{"num_hidden_layers": 14, "hidden_size": 320, "num_attention_heads": 8, "num_key_value_heads": 8, "head_dim": 64, "intermediate_size": 1280, "vocab_size": 4096, "hidden_act": "tanh_gelu", "norm": "layernorm", "norm_place": "pre", "norm_eps": 1e-05, "positions": "learned", "qk_norm": false, "attn_scale": 0.125, "bias": "all", "tie_word_embeddings": true, "parallel_block": false, "init": "normal", "init_std_qkv": 0.0251, "init_std_o": 0.0, "init_std_up": 0.0251, "init_std_down": 0.0, "optimizer": "muon_variant", "learning_rate": 0.00211, "lr_mult_qkv": 0.4, "lr_mult_o": 4.0, "beta1": 0.95, "lr_head": 0.0135, "max_grad_norm": 1.0, "warmup_steps": 200, "schedule": "wsd", "decay_fraction": 1.0, "decay_shape": "linear", "final_lr_fraction": 0.05, "batch_tokens": 131072, "max_seq_len": 512, "doc_mask": true, "train_tokens": 857800000, "max_steps": 6545, "dataset": "wikipedia_en"}
MLP neurons of a small language model. Each row is named by its layer, matrix (up: input weights; down: output weights) and neuron, and shows model dimensions 16-207. Each number is 500 + 50 x the weight over its row's rms, rounded and kept within 0 to 999. Numbers have three digits each.
After each neuron's rows, "fires in" lists the words (lower case) most often at its 100 highest values on Wikipedia text that the model never trained on; "fires on" lists the tokens most often at its 100 highest values on Wikipedia text that the model never trained on.

L3.up533:510528485588555477504555404487543484467584475481506459548393414448499505456424372519479554596489483572560516510476473510537502590543453519561550471464502523502494511526477491468491511624470557489423488529483525547528471546495587527535502476482423555426488515456492526506589583500557396481516604434459474491503513433427587555529557594591488495425488408519519505470412574493491453434439527442467482549513492532487583446515449464468429512496590418448453504521511599538374476522539454519552446538544517500499528550486492505348572510511501576492414518459474545493481499564474464435
L3.down533:491528433467427537452533440478556547532523469481529427458481530583622461546470595473523512379481528545566556503423508544450509455503461492451390499626495568594531533455482449499455490462504458440480501597478484466480590484428501440449445453493566552535534427516529520567452486407512408481560555479498546507457512418503611518529481484457491475510530474492430542515530513529452466535426566549485510468592453489453485403516443478474478600522564439464513420462557473450417593503526438521544521479513563497528481524513456416477606499574458506515432418467499466471502456453537520452
fires in: "s", "sony", "taekwondo", "2nd", "harmony", "hard"
fires on: "s", "ond", "ony", "nd", "on", "ard"

L8.up455:440434430497586556589505541517492574550465553531478510477579407548549499473551520565553513455475553621365493561524550475551530534511549507499507509421529440535496554441486543479575512548567534486442548475482523513527659418500512529459436555467515423499429457495558462445446499501476475469517524445495465514523478610480458490495533443452552492472526516528535499503538466490496490436505523556496608597543557532463475524526457539529451558572440487443520527533449419510445467501519498525479488445485599432535428479418544545476550402385444442500518420444520464536402488594508428596
L8.down455:509503612501546510508479465508409503491487510513351516465468584519484517433344503471477472517571456422539501549526554442506550547517493415531520530461507478509472515470504419409498482477414497496551573526441464499440453386564553508520563503546528545474481560497507424533489575472466530465538537490538480516516529488560517518546464445479501510530546402565377535455511513585512535429539554526470468426533465453505507626447524473472457571483523497460546547522586495570462543443519440496475479541439512432585431481515555428504543468533549542468489458481490553401509543515461549426
fires in: "the", "and", "nekketsu", "tokyo", "knopf"
fires on: " the", " and", "y", "k", "ar", "op"

L3.up600:482553582424453463423491488573435559507635531490565563486436560530533523542483526538513490489493522430494416458536468498492475581505439431469573522438343549425544526558479453468455484467437518524571485531502495568542599478494516471529507488507582533572513544442500434452528535455601524476484518559571414606614563488449509581528538584543550463503623539382537459452457527392506530380498490531538631582505489492427505470530486452448544482510492434551533533545518536451460584442453577585557456464454473447478545499517405488460518570421463425545508505467475512490512534503562538426
L3.down600:476420481443460619496516531533465482447534464484517545500569484560505434455512495517442502575545533442508503465495464495395404523412497623601513488519486459440514539497486498500423524518522527541460524572371446395412444417550486424534354604485508517491588486450490503488405453543494463514566540526530440491540511525533463610483510509459486494494433523532453488507465409493528439523503571528431431511495479517537504556462522564560500578526474539488536440532484441446554521467471432482522545535493482538480479518488572483507422483538531540509523462484539567457375574554556501538
fires in: "which", "the", "that"
fires on: " the", " which", " that", "ace", "ener", "rop"

L3.up60:483491487541516423534555526448569567615532452518507549385533343487513490504481454452537599644468450527436534580437578537444490439480490525521481415403491507456557533554425469510462576527561544472439504574454540449506613427492509472489447569478475422443426557580485524481584577502559487512505541518470450568600423478505529528599604473527560471550553487558556433443600477509505550474466515522523591442518559479510502550493494486520434546495551511467517463489462477470502532541454511489553425390508610518468433544366496446459450504501465464528502492474462481450462459588482479516
L3.down60:539569409439549531571424613397563506555524438463476632464498399467569489388534503454486438548498499509501502474540533522482486531437552601504496517440448442502541618517525500458485549591481566527465540501474583382468541447496401478416422492522520450566455619562517503513646471546516539499472537549498477457497522471482558554457616456552526520432452456499465545461510509551507510406439488519455569447555491442559525527585538533535540429485590499461540501493527462465531555457400436482511435500555477487457493469480521487437616426443466494456405479563469484456504482520416473494
fires in: "and"
fires on: " and", " and ", " and T", ") and"

L11.up879:365531499553478631486542568443473375566459481567480372505494530483536515474485500442516488467469533434535522462439482462480349474511493437498528468405450436456410475575558543574489525577481440465492471496539502499464537649562527469515512462573498510503618475518538469565441593451551473584491574452458448501506602458496465487520521492602484521450543446425456558528496577483518565511502499541435452429555559411492479528493517573532507483539543493536475502563409508436560538420490441577481539491500533544449522456497497490559429525438451602588499412457547548442428533531489632458
L11.down879:487438466405536453516565543555408454562540508477503567519493499507510533567417533515497479448552516557416487502643515439489469597444529531435411479488510519501490462536576483544489538465546546383443482492479601450484445383523479537500546561506399532580466521552476595553526402398549482550563479496553483462489519463542538475523556405528488467424555582512566543475432479559574545500478505506466579483466549422459513496458506632432460460602497502458569468446422489494478549605512490489484433447456550432541541527513465484638605555510507433431518551436509470485561542491484641410
fires in: "a", "de"
fires on: " de", " with a", " A", " in a", " a", "A"

L9.up689:488479528491520519527478530502444529576547517517583513473527495556480532392515462552477431494559454410525531472531565438402537459510543510472609498501446514515437460485424491521423547546525556465435543478478457521508433553437527499613513566450509550516502597544474422495450578479531503420443484499472524480511511500527415534579472444493530449569456467469464570483629408503513448482545629553540494577631528483509481434500537449502517505503534586552511532497524508474543508403519473484494450518371563526625519484504498512567559640473499475534497397528487476467435457437577491537
L9.down689:528481514524575558492566535500437506365433405458453420452481550502565568529519441502487421505511578472566504540445510484496489530495472507391501548503541528537563527603515580541412419509607518501450537523523512455447476430524503545529489528516588427553497461465553507525471512480479500485565464485473463455465482548540534483455436475498482513337542500507541530451408531577462475485538519434537454437574438458365488416473460466517528570533554508473505512546472530492525449461627490455494510407469575474516477494574566523510592539411446525479480543432539524436546537549466486576
fires in: "the", "his", "its", "take", "takes"
fires on: " l", " his", " its", " to the", " take", " the"

L7.up692:386438483517481446548528465490423543541495474449509438475432460527444499596474413440526504464502530421530523420527551484569525538507449480482395519456520514520509518468587582579478452502495569352450464477504493533483532508460428490540602558531547550461484511548416404516448446408484429516525448460425502520519500532400469608561543464482547521554516522393462561457482499343537481437523545459526385530563477444531523528461527523539438480541463619529514524537552494433403505446531538522473442475443544547532464516469521508576622422541447523436501483430518515437539534543469611510
L7.down692:595559564493515499422417458495511410473580505538510525537503536444477476567585414449507451440560504527484511556467576519442483662472525512421525509469443406444483435501530451563482410466498456530506552480504491568525563525536633431482455471449459505546546540478576505524492544413495499416480514437570568530487479459471520629470514467494441425488496503505381532474510456500433506579460508441476560481519508435468466540517525467530571535429519554510487549502558467499489488543462504385452543498515505469562398461479521435421809587478545477506471492474484584542523526485498500501
fires in: "s", "the", "its", "of"
fires on: "'s", " of the", " of its", " to the", " of"

L11.up206:519501488534534489466509495554477501577424428546533485568399529433470532571443476510525520451395435517431542496502506485496477496479508546554467532504461520538410502497464546509426480454418606518486575484481505454513451581518463525355512534630522519552441475497510505504496534401530483501528573438504452468507383546510520497582487498489411495461546587596500570584582488420456517518558489487526570498556536469457448558472524544472515550447491592496478452523511502590514664511537482453426494473503610485491479459566463517521557490492571503548515476537351496425448503521466470519
L11.down206:468448475576512501481497474469460431543546560435478542450424582581453491547521504502603542404600465562524520506516544500508457494492493596524484506496494478463426452536447480579463565554515540465438436547541566524498475437461433463501469562465530560418571551525586497422599449432441523430523488364515615477418539564471572523403540449561473447457449360450487507406480598568426462463446493538626585431540463465467539461450529505462499435521543541545499567557474484474499554420580513513518569451525439484452540490439533532483475437511557496502484571435463556532495476516384586418
fires in: "a", "same", "due", "in", "this"
fires on: " D", " A", " same", ", D", " In", " a"

L9.up3:617433439536581504373539414538488516501564526509418537497419468523538512588554529531459505523533517509492418428567525486494435497535536441568500468511523471503583588578420466453437506382611463567527545511512497474469501531458522484526515516460490544469476482525540499442528522491432441584625383468597423401502535380557587561458574498471428460581483569494473465560470544529546444488436575485566532508467396523471595493507438488431409519544476474474479462526544488534554495456469490552538480493501534502541550494454509512541515574555352442548492505526435549462508499422558545502
L9.down3:532473509505541461414429607455470512476504583531516460448433421575428454483503595526512511483504525572517563513503505544522513422451490391422474537529464472601601452560514450473482461597544500506497484526531502536516561468562535516507510489403552463497402498523473502569553492427534566550593471397580450546400422479432497496507480556523389408438498510500553465464506449600527470572461472397543546439465496508406497434477503481521517577470528492415537545470503547516517462455516499490559472476596570497396563482461439479488485556446496525470543465554576442478485509501435513468
fires in: "to", "be", "just", "had"
fires on: " to", " just", " had", " be", " to be", "ed to"

L4.up487:497577441503527528418511518485541466456627543545459374505566452509441436365489488528420529592585461484454419493529527394511425580427548524438500588534561494566507625553540497524553531531530490525525529535460518469530460490575545502504484497417565637545408461541519460537420546609528444508461484513500420478535554555407537583389461477434551570476580539515546534498497484493599536496493512544518429481531529499419467576497373467420446520549511487543541565482558493554471488491461486489544517595441509509507481483561534488597533546520485487452512558513490477412476420423472474495
L4.down487:515509511546502402548530467507465450516388599545522352590424552558502521563465468535479514507450540468449470510456513464435496526428512506546456544531551547501409433551565527535523437496476478600480560469438553404531469504516417503489593583470464439534509454539586525449538483591425486503528546399451516538472437579562473581453465541506559580461406487407517500468491529448530481422491474518409495438483591421580585537489518503410498573406464526571457453513502467561463550540564559467568468500540493538519646475449552551538533559408440455462507445510439436424427491550547486545
fires in: "an", "monastery"
fires on: " an", " An", " mon", " Mon", "An"

L7.up257:548481490533456539501511519573574585496501424501502463433497516536442408494440467381573583526415499506473495504463542533466571420474533460574420436552456412468496455492475478467472433476449484505516453515453510510489571469500477424478566416430542430416403531505497443523443480482472545502461455471385468554521456528508579473539487491526554511563488577535504585472445518458577443544468540524459540493490514486542552525491544489490490530580495485532485573460451504586579395365446505551463507420511501606493488544409431473511640475586448496544430566557522531408470600356548497462
L7.down257:545548558470488389456497530443603500468558410503514497514530540428429343456556473509499526549540524512506516537500517578538510640547458516583395559460529554571491468529532506535455452492487544538580573589549516409541452455468523518564487595483442450475539468479496488511442502429451466507503548545508422536495486501571583509550452525541538434492468496529468473389458460489534434544493474461489602544481540471424468505493497442606477429476604478538433511523493483482657482482457545525529494406469554481536444484478504580608631580564429535431495478465523449479547543360474467455
fires in: "to", "and"
fires on: " to", " m", " and", " occ"

L11.up1159:437448508487515508486473474550359476470533520495479544474505459533465551550542522539592438526474471416494538511504581526525560419451474497419606516405539528497578380471426492486492506511482490434451524517453527541528393577431522437524471470468475531467432575491487410576470521491505526417470518477493467450482505496448506535524560475532566507527562536495418478460620487478423570526498453604533373577396654436524516586490535579537574476460615450498548502436477437528485590637546484524497459419563462553560450476406514529483481459539544454500489451405561557470430570527569492514
L11.down1159:488504417494468398478503524536446391501532463550443478474387441470438534523493462399397418571570501486515392496485538584611544481513544542496487482428486610389538488527439563553500443516496427536448392571424574480512404509562566523466534494533490548526561459461441438537534526521552484532497446503524516409439514541526542682425524527422531475536589510447469464523545523475483569507469499561471410506579486491486446536457499503508538523489510505467538463493530563531499508506473523466513534448500390505548564498536539486554592560503510472488525479483485562468444530501445639460
fires in: "the", "floor"
fires on: " the", " fl", " of the", " in the", " over the"

L3.up806:564502495531535333505496502469445536466527550493483545546581503514555453525473466435575500535460426508515348405580600513536494480556479559517534428501466532531549551487450508527509503479433499537435530546530559395440488456410520500442584538495425516541417577463489459503535513550447417568436608450488543529568485518461528500530456519581558569452518445536532407465446512446562585431474586474441499510540555522480516610479546482495487509472534436490571561477437472492529509505510479485549448469473499524517474487592491408503621501529472473471469530597516445531536424581496512533
L3.down806:435589567500513382542588496413506416395471421458547564490461463450469560619496512474578536467497438551580545462511562434506442460545534601502490554484409474542562499418425635460420518511453503507534479463509514541543453472474391493442526547477562469488526569587488607528549523550508476495460500521457506477460454476556488513496605420592505463483483521489498545498400469480511543473528456590469611537444476430583525530553586459492519501533514554471438481453544461511476489419525509548527437521512418481512434580569553496513676514505464444495465526485528575559485460573478526514
fires in: "and", "or"
fires on: " and", " or", "s and", " and s", ", and"

L3.up787:511555440531531406483506490471574454492597408526505542488457511427472528485496450462456471570559503482498488469460476586544551460385479503489563467400450412452526540465478445566528452431421550541587482464611480451516529539594421585498352535444544433509523526476511483420530511454453474469516469404480477411465487528508541577545516456562444473519491509519476465445521569589561583554529558603588498574583455613506506499529510496408558568535432521547565558514539407494494465513442527508447495510481448436563592478509505445561515568476535445448466469502530486522544488579459517432
L3.down787:487543464465479501438501540565468478533504491509451519490430533516486504522503586504547545491548468502514601540566487507547554590498587443435485496352515542462572408509441464538584526486537453502503605452464574529455498498534542486573525453480549398565512426559519480492460492520465417513541533491437503446448552518548580450442503498477660575545505477517539412472508452527554522385591489503448393561521442482506512474395574464587422404519520533496514464570408510528390466464531516510563380536538497444507455472470545447505494535450501506600429477568557518529480542435487463469
fires in: "in", "to", "characters"
fires on: " in", " charac", " to"

L11.up1169:443456519482513542400569495400475474452463575485524598458416419502491518457530514489539499568458482441585473507507448522402501471427537427388510485495476505461453516461512449590433522508477523466499487430433451550432476585511511510484609524485549575619525426459478564519451436483424499441578473504432510478571560485449543345414492534567446524524493432570471486494570466571485475489472403515465493492523453528605498440561447448436541558549464495498459537556504605539535540518531586540480378403512536523547428551443469463489474530551491603501540465559544411506441503495520490540
L11.down1169:545493582469484448449514515422523522541545483503440550521451566498496481385488535422508512500397478516448473515560479507505561627528468431506496484568457591529445429502554357568540480545447516531498484452449432482444484521558593471487542469546484453487536469531540608425484478423515501488562525563582531512612548455415483390454414536502503541481511524467426484527592588511422485508467465548544434515509493437421517489415509486498571378479462532506465511457495518527490523460387510520467490447581589556563470554439465446436512474418525473571477426529474522478494531402469444545
fires in: "in"
fires on: " In", " in", "In", "in"

L3.up500:515526412514361353437588455370506485500566518379543538597524421479453496433434502540517464503527586564510514458508501494507500482503462551463492462479463501464599444536458481479513428469515424526516505521504491439520522507521515433470487546475519506482447534465530420439462461582524513500573474430511440526489527445431404588570514388464458476463513476544540565469474509479536441527417536436494531601558487486458481554525521481403517437540476512503499453459552496474583541544486555478475550448554476538480446534657435544592446506528583402513473563394524458565546546482505518551
L3.down500:507456451354436496500554552386491478536488498502499541454480443470420567455455575477631480592381474475442578422494433532480478426481459537425506570598467471405474486562487635523609504441501522635522518489524538465466532506485459454630556521499488575506517446467551465519537549477470505502538518427590516471453636456444453539458429420508468501534557501554557486484541470477479390500427561535483377466481526507497510442503566464466523492563519447466481476524417540438495534465475564583529540516535529566548479608508521496551433573518493455469407540502528527534564470494524446553
fires in: "he", "heat", "hearing", "heilbronn"
fires on: " he", " He", "he"

L11.up1044:567569430545473489483519400480418543535499537643353474438589477552498550511496504581482531506453493494350501518467486504538413520530391486393490566496579510539518459456565543446523479497529537496519499467488558418526401525481399477521573381537494549456503502560401491514476586536478529512542510537539478388638456562509478486466396507442492483564501512513455464486440431516457500565571506507600392502490508420450566486562521380508517541478479558447470462446421432445474521444457548613529449526505419622510463560502499536554518551520489428580576438556463437536495538474512404595
L11.down1044:527475499494415376516488537521461514618419534515483545457513437484467563485542537469454564547481471610395478515460540483547544539546488478477460569530552643562443545577599491474566483459493583526581490471524514472518536423482423478463503482457523531534498597507453520533457475664536539483553453563509501403525517451565541470474452449463482551463533501529445506594476488513496509438489519530573439482494532461519484484537399564573528496520432468513558459548446529537563396466547566507451497478476533469553514461483443531511398500445409459493589505509566474472497532491538496495
fires in: "an", "almost"
fires on: " an", " is an", ", an", " as an", "most"

L3.up44:539403445566472428498595460497510452510535496523534512454555394432611412498460457456452483480415452510516409507411455431489576460469519485409526452474568537607549536582467460509507489566457507601442562450497500472538507475431577508519483568542465520489454481522481416549420454546534372435532513434430520467553488524444540537480531539531480523457583503618411504477513649542496442433492519509487598449469471457519458472504532554483477430511500474545472495509499547500473536463510531509555474585489489546477400510421566525626455508400562543468606405570523479528500404491510517426
L3.down44:434458404476519535482473469475469480503579525441439406482530530491639450490505556507536394504524584489515495531488531456566471487444443448477524472466451487395448516539459474515521557576539482554444508494463479432556536446520516469490427460488467431538483449491453506485509508405440556479521538613546588494490517511440521544561534502508494479447476497518530580447535526614485469567527574480602511489456449534459539584490522487512486526490494504472501504464554459458493488471487433441539474518395544487414440484550461481574513522516459581475620543505461527554579436409462607511
fires in: "one", "first", "two", "three", "second", "third"
fires on: " one", " two", " first", " three", " second", " third"

L7.up826:552463593434441599461507436479536397463548520491412520567528459489491559498474511500419480507565580421445508550528436517564508424383530492492521494542525512470562483510519527540539577466461509509484580467592517524471552452517509511520503535479423551448553646492571555452402538466445562559472536480479402504546457433531559546535498534453485500569482499451442528474435480585579471587465505467443525547494433544554563491433531518518500414502543469565475505421438490501490428483482476562570545500578516476506453518491472574536574538509377511456499413481544570533593483520497430501
L7.down826:497487493512583510419469572418480557534482583601557496545485464475492536405515493406541562439588453536501451478533486591569503503520410522498451523532551500514483506589440531530502511568509509474589510420503517509558504586555475571506499539467547532536528573451480451502611515473535516412500443420493484585476471436476454569521428567559553424521413484519456562492548485536385427489567486562444427431528446513449477499551454527570519490412512524455499531520477524500477592477570476421467557473518587523459574383528493515599448487494486540547517543442490446530460504418409443517
fires in: "was", "as", "not", "the", "spent"
fires on: " as", " was", " sp", " not", " as the", " inc"

L9.up441:491440396528487450458518493463519537462526505413589528484500469449466557490523482549479449546455509529467523500424532515533495524526572560446482516443538550548484535407499478446529579476501504455456605523406459371487472498506489558543473433452580549476473477509478527456446429533533539437553550458504350411465442551543376474482581541497438498540447527523455475535525544569478542472543470443493431526480505540514496505571501501505488439534537484441501498423423493445509522533492487477525566410565545457545502550534502475514542529446602503485502479480465472551489546478468464488
L9.down441:466534524535431487487519504486420406604440572488529525548516427543477561528507530449429496481485502498483501462520509522466470509575439570481470505509531483522570452540424511449473499533460493424496436471468521477417444559442519521489492525445503464468522470388588528516551540434386471457661512569534486484461499557457557525525529541504470534549549456452574416491630509505443547481513460489532552480598512357477564519436507482547488484536467496395519469526519524578433559452516508512556554461527469522562465513536485551559649496453526538511559482545470491486477562444467519489
fires in: "the", "in", "but", "until", "and"
fires on: " for the", "In", " the", ", but", " in the", " until"

L11.up1104:561500522567559515471501475430561507411501576490442466449567454574517658497564544459509471460512520477404501512483451508448513575470481527457544535456529503513448569523462472422478576487618592471544503526470411520623556496440520475552512426402537501426583474532499506463436385666522502491421487479474511488482456503552490528521516581549484535546528493405489430456476555456531496513481550583510457452499512539476518542471544510540536474526496560480472443457515533410480477489509539488537549463406489499519568409617600500441410583486487469500494446542453507538500477416503451536
L11.down1104:538506535521496446478427508568489605559574591449414488499421514482566502586494489605458478460540505509470579560498482517579582418541471525510462486529608511398446422482404486480421520427537539489508525636502493558506478507461475459510499498457499478534465538448567521564556437425522559557491463459542421531421470450496469603424391469516463447512478560455485497441445524500547565532495468511493466488476479474474428509483536482419533467482466413491528495419492556511490509507518509485463526493489497543565507524529541540543565551490491414449559532492453551464596506442418551519
fires in: "was", "were", "is"
fires on: " was", " were", " is"

L4.up865:491494467516475492506631492529467578423475585447478409466442405464448506502483559548535536561507461493514488438501511472557565387506479502518501483487524521470509505417465506582402555478526505502501549465477483464563485500531427459487511535440453512411474552500537454552485550543485500514535425456550556509478541421486453418538449531570515546526606568654498543520467535465399461476408475504462514475516462509515537589454457490534527534422482470546565523494473389554477505543459451523498447513515535446534528512629579496522562566483478502523443484548532498434475501474495512533
L4.down865:544455532549528435462448497407430595479491551475529458458520491505536480447540480429589513447559412577513408445541381568521530533556480468495445561385599401459516422567479515526465543528496442464526569464511463485494611560574522525545498419555537542498528482503564442411493526455497503413395455489503460425456550572559559445583533509515562565452446415533529485515475513530580540534546494470463462502462451450535481587493438561498504450477508473530516548498500518519394469436545491540440527429463557542429467484418473495465432575502469526523548563520487474446489472548471462487
fires in: "of", "first", "the", "a", "second"
fires on: " of", " first", " of the", " second", " in a"

L11.up523:528447615491428498433557435439511455499500484506471587519559476496474511475554558487422602538542505468514633469452536499548454481569520623557482452576487514467466483474465455535571518520478542611553543574488480544406534419414440550508568559543462494492471521484397501519471461476556460544621464497482404551559458509441465635526449506403418392588487504531486604480444497483600451515499387494531542558444434560496547469596484564481566461445641521529448476418507485457517525497486501472434405448518519548563499432518495494473481585447389536568441501492465506437425528491519463466
L11.down523:518462552521418548482513415512447472525569470537522484481439530534578469464529457479550478537521493490446595544448533497350542572536427499527501466487496666581453540513527397558542540463439490612536480495444467487529453525470546369525563518433470444476443568415549532508440561512509486542383464524552460499433505499524529620540459461468495503525516640448430541472514425453504588556483571429598521450556517528614472449505528514495518492512421586432517569575567514501543515562585557524519480551446531525553461535421574485431603476506488547526517571493508399471521514495565448456
fires in: "which", "that", "can"
fires on: " which", " that", ", which", " can"

L3.up1277:489483368601527574505497460560464562458564479530554500495533501446522520417552506487529581529448563556575365506474428501472489429524547505571538512499583608470477333487477484558450561458586545489530477465517446533577586493481501433371483524369479505527547488628492518476413498541416576549498540505463476546474577503395572551486446501512510569461504546512597460485560579537624486473406420519539461499507540472435544481463577415490512536551561535502544474437527509470508509473564464542472450466483429520516533539502507465555503595498481497513559474513469498530480515415455572466
L3.down1277:522544464616458555445394568526581554426465447512463464540547507457538508539497560469475642518532539547473444435540527557548443545573533450525457509374547487527507419524522531555435426474615555490548461447497433464497437482470388488440519449486511386547618497439488571455414509557471529493550477428541589542433483513502461498408503512513530507479459518510496519412606530578415474515474445553453459495441472531493492505491523490505477561485476517462471467467506451564569432454420488504499494387539511535436524468475541445569553586474506627561449521515423568524536464444475575459
fires in: "were", "was"
fires on: " was", " were", "s were"

L11.up433:521408591473564462529541564496439497495398496502487560539552438497462512491465560422464413505406497560559368564435492546472568575568493520531541500557538535535591513471395537461521494461477506521582504574484617514419519508504507554528621480463499394475511564497442484516553473404482513481495497429547440521477499542630490476517541521481541463516487428513479473558436502553503544515509413517469516482469542487458557554421472490491465476554526404418542423509518430440465498508516538392479498426514486411503496450530439582488468545580510459461447576539472522538585534511550520513
L11.down433:454415421462517535513558494420500382471502427502503509493386489539482472444479508452551585452578540558494431587471492496474463555482515337541609475534529466516464441531500436577565560484538530486497520535531487529524529493473403610432430446466493433552469532539445445430490401453405513545449455435541496507570519482554478457524520549526509491495472394557484466428474496570481478485494491521499519512540516472513478559548548523517542391590466435470470514532477563519439481495434530581474584435467511531446491507464454524556565508467460534468518489523497479497496530470462511445
fires in: "he", "to", "she", "had", "would"
fires on: " He", " to", " had", " would", " he"

L11.up734:471552558561478456564408509479509566437527546489389538554509447451504449517391565536530440544560530574447564508516447459476490437512472463526468526607498454561517511490423586495530493553403564503558527543580477546513460571467522500496540561470582467529461523466428458440556515441532386528518506474458553539482457498516501502353522470558447446537449538487455455521505502464512521509548423469486413445521546478424521503515471499514430535477553509534548415498351595597454429430508515434469468493583519581597518473393501508466566498432527491525387444474483486377495459511471530543
L11.down734:549552479489489566527506414583442513516456498502568550451521481477432498469509515478592465476496566462404528535540543477454541520499494570501483530510588554564470557546518497543510534465419513529484530459611453535525573435552506491437462491558527379431451510352471568472545506620451460472509425508543489467403558492487469513434503566541546444498564400457507510535576425549499486438554440498472375541568467484479493537502582448495510519558491558475491495435430505579502479463540552471569462629599426496534449500585500557476540493500543467534502571452542490550504473448468535420
fires in: "to", "told"
fires on: " to", " c", ", to", ", c"

L8.up170:445484391473554515517477511454457573520469577562505585572435398454482581489554524480553472518519501529507421505447520430437537546515393521480474486473459543542642485435520447464455522535512483452525507459521561502509595492516465513433513499496458482554470443612565379513498472585506458585579537476517456473550383583431447522502502490509496439580483581512392480450402479505518489597546536506519554468484550480517527417506502449539402601480426477516543514504489408478519535436528528417517438538527491538540507457473544490487541437492500534552430486538477511515469563555541503434
L8.down170:570514501483518471536488558527495501579608484523477589470508465586524554441479487484515510542486476564405526467602530491489523525463524569489535553475414483517538560492427628437429444476449562491487484456511441409521527410472509548540400559456522492559478535486505462519511467491577403503487453501454489553492419487392646588450509432493371512611477462517534558495577473549471524471464413521542520504535524368543510472506535491492445541501551462473486470520494599506461454529468375447459375480492458459498544575512463498363516508465472449372553490525550528501485431479481533500
fires in: "and", "or", "prior", "also"
fires on: " and", " or", "or", ", and"

L11.up682:483481533507503482544546560443453480428572567475582457417506547533541498506408457608379477513492464365425459506456411516434482515451535524431497485511419451476471496523475450452484471543439532520508562502466526495548490532613427450506364487513571515534507510496479638488455476556586488566534469495467553508528490500539521475476426528526456485462509439452534468509476525473523544489528627514483438430518460529522552479559487402505505588609458397564450627515529474429607500412484517464527422446447455453397502524497584474525467575504485476607583487499524535534479524477554484589
L11.down682:541452576503497450508424511539602543475531543476582411467560453504512613517557544599537472501528465523442569436507547431513425639471580522473550491463500420465555391447580507501492456507558552516550481583501490543500485450498501518424400488475482452500484486544475525575581483557442546500444486551411361476538417453549490488489614483597572501471403536520520490461530484463489494443445510490494488513439516465502482485538533415478491594374446475474517534482499457495532484541492552465433561528539513526449504504533565420503546575522405587508501546587440553465585600585480464492
fires in: "an"
fires on: " an", " An", ", an", " is an", "An"

L4.up409:488504463571428455604508462553535431516524481531530505456560468454457524524460483506458447547518432459499449464654503610360571427527533508444491499556538511497612517506499588491440470530444416534521440478519452438497440565470461580460634497455547497505428542511497501488528457510617473465561528528437453553487505549454595474550543475585533464452628365453468526546480541386559469475536466434540506544512501612456498453486481504567499468463490500409605535494514479449490526553376481507472534449447471524438520441493476443536605442569556454507437403529459581503530513543537431506
L4.down409:561538490398496463469523531541534440480586457489613486523527532475486504480412564535615468448531497528546572441472510494423475439558586473512608517476594496449491535460450512409504493503471546520439524422470483453483532571503456480435502474526558484533571519491410510483514479527520536496576467552443483493430419512422608536524490518503534483521528432533522587486502503534591488506473456488524541595554559496488477515541476438531557425467546525492566479485492522503551549493418533506486557497482466541477493474500546376532551553526479446500477498602506591465472520459547518447
fires in: "of", "the", "among", "three"
fires on: " of", "en", " among", " one of the", " of the"